Weights of a small transformer language model.
Size: 11 layers, width 768, 12 heads of 64, MLP 3072 GELU, vocabulary 32768, 128M parameters.
Architecture: LayerNorm before each block, rotary positions, biases, untied embeddings, attention and MLP in parallel.
Training: a variant of Adam for these matrices, 7790 steps.
MLP neurons of a small language model. Each row is named by its layer, matrix (up: input weights) and neuron, and shows model dimensions 304-495. Each number is 128 + 32 x the weight over its row's rms, rounded and kept within 0 to 255. Numbers have three digits each.
A block is one neuron, or neurons of one layer that tend to fire together. After each block is what it responds to, as a language model described it from the Wikipedia text at the highest values.

L3.up1639:130138176075179112185142168101105100144115066137107125099126072141146128093101191181151154106084159141107067148207080124124115128090168139113098061086141122140103172150109111065131134114090143167125126137145134140127195050133165100101118169134153165120150111169110067104107123159118130135138095192166135171154150200100076192170114098153123128122079095196094130135071138108093157130091126140169145133088152137131172130126098135123106182120112056120140132179143125188126189173077091171092175140070105120148133097169125101124123148089145139151114139190154117114156171128144117129
L3.up1718:192120168119173103160126151126132097134070101083099129099105137119137133113135174193197143088097184091114085150127161101117128146115116191070133109126112102102159094152109136127181131098103143156085138110140162147152124132081122078129169175162150118141179122188079118089156147163114116068128135126189149140125135173112080192120094124150139128087091122125089140150047156126129130177113153084196177064061104139125177159190066137091089182103097140058093054127143104117158154162126100162115134137078159078113162137120096087128131129157174135127155131137154150121085144142085125146
Foreign name word-pieces

L5.up344:144162052104064090127131085177127160053161162095183084172092121155118142186111064073172128158143102089132171113181122059105110127117107129140124109147085139126079087166165127072133130130186099071160149119177133136100097145128132168137129093091141183133078179119124127172086176103095133109040097133069128152136063067146153095111124117088149186102160105097125177113137124128113145095159011113123106094130118101164145147124118117147133105123115110123163119103161147098074096092138072137163118096218109154109114151124131173054179118105126088123123148212098110157160073082128103055
L5.up492:094168072066059105131117112116127151104083140159136169107095126093085094175139129168110091111148129144159143165130131090132041098146107104156079158188077087128120177105136131156121102165157133050106091149135137122162073143098158115169058068178084133090102194144159105177110133125133104175104093144158172111146163148087129143118132088163161134164085124098126093061131073104126155138190065106142164115195129136133148123169205139125196089201125111107163103091123189101133101090101043140154168120171113075119098104117148132160098084097087116175128088136086126132149092154101113085
L5.up1002:116095126138098080107112114093084093151155110080183141129100075163025124193114130122133167118121125141134168106126094114138120098086139088151136095190112060093119081106119095134096119107138135103145165111173143127186135179169176085142088076133092187117116111082190090148124131113070108170114098074128085103141131134120096121155191129091126217174170127175145104115131136147071181143176087089129144096154137134123154179188179117147126113149170085129148117123075183091111126106132113094143118179148109129096105072128148103173108114109090076116154115127110146140125131136133140155
L5.up1216:106176080077096114190091148162101128094154164184170147132073138120112113176124105054134143106149068115145161111106115092104101107204101115155072137176114139105093172154123140132192178150164131172093100120137143116144131132072169069111072105086098140155134173132138104145138131193091114060087072110085119134129174096198176078113160107133154137122120107151116103085103118120116159140173109126119123132122119129090097110174107104159163087219179205050194139141128142102135112055102133134137130093114075160136046166071151141085092110136071149122117106155148105131088116082188111046
Foreign proper-name fragments

L3.up2581:160134157095121119078110135091137146147092151107097134164142165132035144089148152122031045104123121098112130124161128156089096071166161106165102147134102136147122122131083133099060168160121128130138120129101116134158118126097093140140189103094076100179130131139081115124133148152153145098119089121111089139104107097105130136100122135155096214134184111126133135117155188150106180151157118153169135092078158139138093108124136060163154121100126092078128152071095157121149094061188161129134130153184160064152033078136134154127100066142112107158121133141164119174109117115078111120
L3.up2592:145171156132077110096127132145168126176098141073157112141165114134122060111139165148117117145116160077172117060106142149113082109147137092138120191146137105139110046186187143120095146129157110148101115130154131100116101179131140113160184136126168174176169129062148152120108116168136136131101103070152141125143199152087113114096133161147153158148150139109152107105144122110134162149109074112097188062139128136124144160178172073128127187103124097118164116156110100087116116079126114135123164111120158087152135152137108137183132090193118059108117137135228174163076173081083066135
Head nouns of institutions and places

L3.up2136:109157134123104169086124106091164165106149073104183116131108139128103094134173119139178126141080087176164107141124109077129121063169110101075162117138122120136107138178098101096110118130139149101163187170140184100125079118121096161120143144114082200126094142112143169160059147119115118138149111153157139141106111148073151165125078153108076124089084101156113086135168147126112143102148115115113157144133110087124096166170125175141115109129133128100122159119134123124062150123135092127112177137087133107062174125142112079163128061105101082150147199120152154172082109117091129083
L3.up2332:115141141148075146094136144086154172151182119100177097138157128097116057131074218109038068151054139145230132133113170185112075123140129098147206145143183072169145179132098129094073144131094177135053051171119187112139144095137145127130093170135041135124098089134126168146094200113174134143107121142114133115100086142186093196125110179119137158138158098168092161116083175079103116056166090124097162114097147094141169099165134122153135133113106087086125114110128091136100165121166167136081108099102160151092141139103107098132078128084118144107091188140121152081138147177067111176
Word after copula or article

L4.up456:089118141096130171125104140129101177073159102142157076129152175151111113152064087142099120141095145093133078073037149126152116088119111088124097159132116142135148113147153081131134154167165116117133116171111125069148069162156157127116134087103152150121113083090132087190146139124120106130121147095107157147115096164168136162100115165123139121090107133146108134126158129101147094121047124104180114167180158125089145177149117121139149128173121132119123049131126101145132120077196125082103113096069087188134150085108136163148126165160150113135128092112171114082152134078130174155
L4.up1539:085139137125103130151121127152143170145102171085125111141129114137079182157101137142103112072093154105214156124144097148092092085102140143122145166097127123142083083116157106124138167177087146147100127095123132127181056156101071130072188164131191133145161185152130130139108185136089145131113142140128097180126138141097187136133121171145109180126172123084134183084111138160158156138148095146107120078169154040190174097159093125158173125132112152076114103134100084196105121165151123084129114122142137120160128129108143179086095091178100125132124145110179152191102118102100167122
L4.up1676:081134179099117147172038167113101188127098118109122146131119079149122195159128142184077151069117141087190165135155131132161087065154110190111130149102121156121124093094158074072073086149132106144126154141177134121155093130141072165119106145132144166118151148126174103178127150121144118148099089180055109158209136081155123088161117085133033192137114106102101141097087134131196137100147046116110077084155188096143163132193140155134168095148136159051152117159125107133101114126112083110117110133128143081133144129101155194122115115188082137127127152124110111147139149107113135124
L4.up1792:136119111064053126106098094118131181146083122129127097109148114081087198162186146181137121086120170095197113059115122115124084070132150116088149107068099135130080080148142078135093111091166095134126125166157153119133124162121160136063132111139176115132138113160120072122161147121073128154139082114080142113083139106146136119077106142095112148159124125120143123115090123134105127147110135191130136165157100128162193097182142112152100153147113058129125113185130075153195130156122105146116117120075113117127121123105194205119145096124097141119081112177114098172131189077174103104
L4.up1916:129179090072102143122143109085141111166118123159114127120057085056137107164141121126095107048114176150144115093112055142166070135109098129103166130108083134175130121126133067173107105121139153109160075095144061085185166145115141127118162139123134090155169167122185102145142170106080069109101107128120131165141190121131172098185172126176134176161087119127169143130144129171082081165099131148154136145151115135156124083199095109102179173145150090090076108176110160173152169118075120087095069143070100121092117084127183139124185072184085135077085119086113116130089096091106116169
L4.up2026:100131105114099113093116135179139199147066103067162100136147159142133125201113179065106177087159136121107119123142121118168160141089128084127130143110121126115151219113133098155088131086140123110146121090137200059093115123118129097150084076120114134085107116140169151149177101103082153148095145080102118210110100096129162161205104151098144212126144102129169157063103160199105153116152143166137153124180080081158110201128124153120128136097154119132113116124105164136135118101236092143143065121164119192081117100117150193113162132190124112103081142153112105172148160131114127143
L4.up2438:125163137133085099145046157107107158131073103022119135077123111114085145191118156142048152111115165071113113145162146194161116123167093119129096119117096103121114133217159108136094111076175087134160128172110106142165071143136134091131154097171137163178093197156137080084156178111100162152130084080086111159173094053144106105061182094177103137141166125119125136137117141156145105180164054146111154072164099112157211105139093136122159107130123106192131130130163122128094168051093091104113103136137115152126115085169143148125125173189136127183131106114116095095145125150073098180
L4.up2762:116165180085117170155126191114129167169116148034110145135086107172090082131112140186135098059182169076199085062120120128092093121097152124108130125108116121087052134176128060104128106149118145143120170134173149113111097181091098116182140204129114167146117158173139125189137180140150115087110119171104114124137137165121115102076127159147079217152123101098105118136134096181157167110143058130147138073157183130153163141183148108180100103121096129067122112122169120083153130091167135089119116165127136183155079158125118207140139140216154076132166114133129171141137140073135123152
Proper-name final word

L4.up713:163190157105086080121077138083104191188127114130107176135161079099090130135113152151137145122047155116127128092207100180130092128141078115089116165084111155197116133132069147122097084136151110151113127130132143164138140124068108073166093104134115105126134131176134122084145095129146171175183104116116166200148184083113099125138131050128125145105123114177133110085083137108108159184160117138152161106201102116096160099197126088160106116125163050158136128163130159139170103080113144122086149199163118108137064099103134154111120124162089099184132099091187136144159091151133077124
L4.up1088:129183142090151110147139116105129135129127168105184150057117090107100059113153148102099144083066139083150078103111128129127102097153174113139144105110145145117123120091130125146117089142199203157114154098097160150184130098171138115121140127103135133137123164147103110113121148103084128128116125089165194120152122095092155150150110103059181150133146076151174082157114144095060185110160158110158097080067115077155118089189174157121132095090143068126156112148114116159172136035121137131122156138141119096067130126140173116115124053143099179153107122069174095170116154115155105140
L4.up1487:163154144123078068095117163105145155147089103126092193126172108132149062101142154173159152162086152168138076150187151108157125097145135108113105151093099123178124093127082181130057098107138209182093154136138170118175134064127089172188116120159109139143109120171124141143120126176149180158181146126159167151083135104056161190105151152146162108155157133116159051126117133096131112152184116088157129040142093094088201118145135134169097147093154059096142087151113141186129127105150167113096156156105111067130141131074141127154092135132131150163140099115149139116142094131130059114
L4.up1659:135096191080056099169042141096099155169147078093131134088218128096082142158107126149116148154108129164164118143169118142118093168164097104072113071076118122140102171166106139099147161146118145145117141156130110147154147146106103089175082120197121194099112141180160042074127123152113135173098094189139125175132165132081094123108098102177124170126150148162155132135071148134078153196213095167181146099132147115093153178125078106155100123145144057123145097116137178155123130115140132185110137185104094133136174150170102117171146141131117140177155129155129173151108129183136146168
L4.up2551:137128073135168150142067125076108161123126118079165167088158114097059105131127176156109095102129118109149094143131083145131155103144119074163124127100067087117115092117110128107105091148100143159135105124039146126181125118131095127202126100188140156078113117141144093123106116096081158112141185190170092118069169083126127112080178116095144132113169104111138072098139094062079188114114163175158100142066127124099121125149203125184141106140118101102151123155143149113095128132175141133130112119115113116178082069183143110098101128141140181136134102081094148126087086096142139109
L4.up2820:100126109140100065120179142194115135154117117171137155170134131124098182122110113151155151082153177129164084105105161101152096092091129127153167089121101112131125060129145060112113138100111156089117096121070208114129123151162031152098099096115083107082106106146147122134104144110113154100172162151139131150109129088114159112143149128121146130127163148162136159119132084123069180185095143155158077122133101148168173147187162149111132134152118123122133093080082112146140132125084112160099105119134123097123115059106151107111127101143134113169130175076105131128163155155102109169
L4.up2834:148158124085092074101121168117128157089125102153081197140123093148119184145168137141145124131149079186169125191151126145156091089112129112140109091138106175161145096115128117125109051089072122128150087116155156096075063163078054070096109109146155121108202087135087081098134175140159143164176135160112161174095148165138177092160138139093115137102157121148102151068094146125133125166181065154103114133100101090123121146198158120115128193142166108148099132120166108159121120169105098139094122114179167119143132146096081124194108137154100145140092141116156094113180096211131110104
L4.up2942:115115115125084142132086151129130140118137103086169168169154109153119122146116146141117094104156131053109129115141105099137118059159106083136166117081127127121150128134122152086116085153081167208143119158134165121146102115112083101181118118183121126125156159131101131167160144108157127141105152104157121101111127159108154177114188096154118106103171089101120116111133171062144148124113099095154129134133147159104108120096115100131126106109134147112127114145201114155109148100162153151127183156071071112110123157161113133124106110130233138081136120088120127147140176163128113086
Foreign-name word pieces

L4.up344:128170109124081134122159174110164173161168128113142127080128116110137157122113118223125092113072129135151127161116110093104112089178149182127102157146132144150053126132106118138144088120126166201070093172092193110092088119161155107162117131115117194149141154101148117152135152145096137131136155141099171111154144127160155097046101167134089201171180130098137121151163174126151114126092040179191177106104161105086100088086167154159156158135105151096144124101135117178089108144140180124157154152085145070112098139157176129108109081069098091088153164113107125161133113155118142084
L4.up397:125148103140109102067134171120111161159168135126111104122123126115151097147116139153113155148127146144150221132150077100153121065141142128116107075124142157090106113139165123136125075114067144153156084133136148078127158114139129104167127169092228154145179111176169097100104070093152137146147156117144106089126107178159123143087168121165069216110102113075163096122135209138138114184095128148148145146129163117135076091107153096119175156133110134078108121126122099163128148117144146119148162139100162086190120125114113179145104077110107183080130120061142129174144078115112077103
L4.up1103:161122161157107154080162103168100151131181129154107114178184135095116143129148139173180176126138129081136080148085083125150159082115090181167119165122129138142136080132081189137162109055096168120113127116098131110111119137168127092084150089135113127178183151128138185095207140114088121131119121130140110101208190163116174143140082185152176152123115124135180073155071131115090087121168123076129131117119067154112115131146091138137122130080154163144121155098158134132176078117133101082104154087160102130102136133168145133166105150092111147108089161139220112101139094120131122180
L4.up1722:146133201137060121118118129154144163061156124155089146164198109084158188123131216159097121127062090173129149153068102099128111096141134124131109132168108108097101135165070216115084121128166145133117207140141130102119100103160170091161106129160096173086167141157132139157150178119132125143163126118155189077108070159153090195152117194068186140069181090149115123057080154101167174144126152080123145087094132140130142168105147119143148148110109182134108133059111106088085143100138158161143222146132154156096095096120145094097099162082106125107163192143199141148162148155128133144
L4.up2075:157115107135099157134138113116134125090160153157089115093121095103171102140112118121123091123055051133138096085179071146088091139116138165110145148176155060160080126096044127108106125096137100126142172168179133138106136091123128136075128077144114164143169169109132187131157156107100104133139098056153117171152154164140084173122135151101142141115145166114130141126067131137089158193184128094151100092083134125089114066161099155165123187192127136137172151123102107141107155139129110078143180130127123084111133113110110097116146152180145140167141153164159138131091093064116139073
L4.up2558:156132144136121158075115134125116147080178097118131137122165135107107111168096146190146063092079139086105148125141081103095150125130122168153084162153128175163098110118000153142118079089084165129105161134098142107090134110118174143149075115144119164143155119111119100095121146104140083196169113102148155134193112140116134214085112125181145140099215115145104133153054165121116109152125126072133162124085052139106119161142132143115137207127116138187107130079151090108153118133161026182229225198144091084096073102109141126113141133081099145136111145150165132151142089143146081116
L4.up2953:132127108089091171143122144090141121093143138089106113132174120076099174101139134147118062130050163173133147140137072128159043093146166150102123138111146164178067138105120145091125111137102095163157141148149182142107102097144159125079180115099107166136152162079132135148143181095106099128139088089118128106118143109131150131108104158060124125180100128072203099115080166107107159115107057167133158121116146061120087091095141178168138152142089124063189152134098146150137126144122121133179129183064161131114050174166107147132118064095097135099107131137129112176134141088085149045
L4.up3059:177126129180116149136123163140088193104123096119110153114147103156134086112130140084060098109053117111155145143118117206117125155120133170076140121106146095088110106126068103147066118093123212166088159163125102128155089097131112124135105119094031145191134145106098145051128154137111070163178146095163106115164126115074132122120086166156171112117209136115180143102141183065096136108129120097157163103133135124137132121142141094186130115127117095130185097115092163149115128077194121090126088142130116123102103134121113124169085106119106140078167205097170075177133099158097122151
Word after an article

L5.up197:113114158110156114192113128103143150146125118142106077197152121109135159141113127187137140119165140115142148072153127211120128094150131174124128101116069068100172087185112046093142110076153049140148137199140138140089076138104086137075175116154182178169159163108050093122188189116062153085137091117159171202119056119143144124133152111114099128136108152131108154072096118162159173160097071187145144070115222109089127144108132144114191149167151103154146156153125108085100075105083074122165160134133105142101101161089104189087085158093091073096159071106127122138099150111148128136
L5.up469:136186204135149124142165170121103159135107125145108111162118105156128130172134133119138158103146158151125124148096070198153045130083094152118092108168086123114123141103131114112158189113112081154107144116142117130121112144081119112083108131172200200140124153136116071108139175165112139125108099133168088115176135180169163105152176108136103113118139160060155109152082185153139128099142091147113130047149161137202154113195177149155136133098131098101149117127098172124141175099087073095167104134141141159098053118104106134149117161115078117076131157108148169132087108101074172096
L5.up1438:124186254134135122171147146122101164124082157130151092164106082137178175125113130131127171124122145118134121105074102201171095144076142166106104101153088117052130119136118059091108159149079091179160160143121096116105146127084128151119137157163130122158124149117126115076194152146103140141122116104100089123198136166144101131189151109110171180133135147060118138153114123179102141120141116155073143055120112127201117089223180164117116148106139073125203125104140168155081126130115073156135158160101188152124110112144169070116171106120076133105146165150158175166094147122106098080
L5.up2821:073123175128165132141043093158150167072107109156133116116153097111182162147144077117128165130134163118137162148145123154174088169091147082121126104155144105071101133149166140150137114098185119152121209169093141053144064125150115156115128129123164178157153156092175133142229137097049134072120088106098087140158157159107161168102154167130100133103096129131117103155139111148125132155110085136137070067094167087156119121140127162144114103102117072135113148170105050102144136108161099102114129099127156152087161182211173164096134134192136091132175113141167129145104127094108150072
Proper-name continuation tokens

L3.up1963:080181152135090117203116124098108129081153095057117109082141093114116154131114151121091120144125079168147138166147142127111136064171137120071102150096155154104106145103070109124098142138156104113113121129111131114072175118120107128111057073100083169140124140097179117171140110162149110102145094202149178130129101115070049154082129177169122130119148098151121127101148130100139153082140118179143151134123122137104149141163113173143190147171090131087162170118137205141100144115095131147094149113129138116120114093091122077131122083190130088162151125149156096072122120152145170183
L3.up2719:118143173118081090126150128136146099124175135115167194080104158133136092145134159121099154140097083111155130169185142117152151089148155120107129108104071165123161102111136151094057126087129127098143175124068180107156144073239153088164074113139141156166170197163142121142121123122122161089203153112134156120108077071080171166093120178127170115105178136115125096125072158069083104079091110119168110141148151099097098179158119122165203161185113161087133114067129166150138204076121099141145166104110124138103101069117114110053167144155150114209137114167133109131170120174155136166
Word-initial fragment after punctuation

L4.up286:137125173158144094144108082166136123084168097141140108109186139110131089152128115137151105140132106173062126182147096117172119180159084120106107086133109131138142124141108116080117143124149139196081172156067107088110129106155106118125048102126089126137123109104126137133143104110107109122150114114119173126099083122165149093167121096095132121108188135136109062172115141109129154092132154119151076099141163076137104149121151091134143137129173169091113090034125186145125170097140103150141130109090079139098129141129114149088131132130097099130127168133156101120121154121131210119
L4.up1646:182154129141122131125044121120155112159087106080134134129093111054093066144155120135130154064076094085114080141149143141160096097140122152137183092115117133166124102106091107098132080060125175135138156104154145113133149112152135165183145116164194102175145113098153154165150130156099110164111062161112150086124105124084149137145123150146082135098134098153126108214136091088087088059149147099158058161148112105108120097176120154179151139184173100150093109146184158163059169113137108131115110089125078122153215167123167103168114044089079139110173169112161104151129092142100099150
L4.up1779:118138167122113115109159141091140154130162089126151117098160112116093116186165100125140101090124114108140119116175100155070155075154119119147128108106117099171115138142065157129078100145164137066130152145164159143179128090151093131097102098105175121137103150028106146084067138176089065106174142050135150141135083113086140107122079143156113142094207110122153081146112170137039107136114128077113108106082165182110081112129087113154113097122191072149141124130103198154142090136165134090134120138146086135118151091140103094142090081110108131072144123045169149157104133179105174127
L4.up2148:126124195169143113142148198096106141112081101130164180126141142131135123102136136138107099094144089118125168101161172149099152130134100147108127133138088103142143097099044142057076108137111144174064136139068163185137110094129079150172105152160106115148138150134156101134150124206132173114124120108113124110131101122132133148198188126063111122124213097158121116098069150127110165146162120147123089100159151142194076113141119111174239133129142107142100128086095168136100139128170141114214158030148116102123110128145092083108103130103135103125112138127121113122155148176158169113
L4.up2261:101161110152105137120085128152172148163174073097109168138123147098105120162159125124074133080125063074130106154114159100132102121108150132146171111092134089159119137091089118177056150132116134144154115139062126081135096120103131145111134124165121151110126156092132125093109146127099129133183044118115129126193104144114160153155159132150108124085151111150120111114167132137089093131170145097201112132119137105147102148147133124115205181133156046139129081094158151159173107086116120089151141077149089097104149136118120129202140077116123144058104131121189071120095125199047132092
L4.up2443:050135113113156137105190130114171144103089135144193145107114091176124154098141198162122127090144138142108149188180129123095157128136174135077174124145147165151104186066085127105090117140103116152110135142161167145156114140078096095127100137172138114106149078139157185171173127199121101149147112108167105132114104150144193139130136187117106123133163123139136103126122150141123171141163142071212126099149100098110148120178148122129186122141188078110160151109109170108163086145173155079118070188165142148129064112137095101077106159180124115118128081119124110147118108097179140118
L4.up2502:110157077117162162074165135127088142159134052146135188107129112070092125121154098151146092139084169103152172109130062086077118119108157149130157160139131102161125136109129117117083100143171163144134172166127145174095096080184085117108108127163163173103156152106150141154081144083101115140174070075122104144102109130108139100139138193093074121136141106135132154179141080070151160066173163063135151088109126152135169152167125111118146127130110102132081108161164153162193106114158126138097175184136133119149112134101127081099162094119126091097157118099199083151107137161122185123
L4.up2584:130114137083164135122123084096143126106132126090117157176100101091112148116184187106139134079181148121100166159152120137123155115203040096095144066131160130183145076133100170130116107071143151166098148161138139128139129104144190089114150119112142098186125109099162144104146146165122135174130127122118135199127124149124136154135132106112148129015124088131144143151109088089102081118203137106095099067048099132119104067104124141076142114150166127145145126102182159135123171138121140153203136138126123127112162154165136122127083152101148160180100160110148137159132162135151169103
Start after opening punctuation

L5.up719:106121101119178128145137118149160144095133144141137138093182112090111117148104162164122137113105177179102112133085076173119073113111189138089174133068171113143105137056162149139155131089163129131160092164129138116113116082123126076108120143168186186128107125187112123145075107118085096155186042115183159076094122183121177128130155171122127148118113135068117113110111140096112115148147188080155164088124160115125101199174147146173116178121123145106156100098106112127161169129200148102173192193078151089138125054144137140136125111120114094061108130087142121171099092154110124125
L5.up1846:158114147107074099106140094176169123136186112113169114176126087122125084118103165123156138123114125095118152113137130176172119128091138155141161134160133146160143151142091126184106140123124080129102170112174146136160107098108132135156129092116048166119108170107101210144095156179154105117140111087138155134113094126133146165170094127192135116126108154180193111136153179077103172123185082127178143036121099133129082135212079135156123145141090114148130119131075124071116108106107068119184132123205150130128120183150130137127126112110039124098101182105183161151145152132085074092
L5.up1872:114102151116161130139092120145113135098142168151144119155153076164127122151107129153052101153143178135118063154136129145113064066128196176125154154092142120107087158157100136179041128097202117182105154134134138109190094111151150088106145100096143166136156064173164157124157133166117126139174135150209121120088098167099178088078132127128146149068097152099160113145162143146125209162070111142169099077109112109139153126107170192187141162181131110092144147179067144091127113179163118157145126171147168072163093093087075131140141066152064142122192096103160077172147139144126128094
L5.up2307:173086189114126097191133150127129123138107125140128168186142099140115126123133129188115095119081113139120133112139106189135070106122137179083171088098150123098134162154059108082098100117186163163132172138103129146133114119120140132126150143107087204142085114118140197136141108203140086115157148056161087130156089146122131117068109054114120104134123139136099145102130201147063205130136125138186177018077092107099116105166190164174156102149118058125095130121095139145118093136174142141132155151178144086075121150109108132070018086149116109157165127099108144155146142101040138159
Post-determiner noun modifiers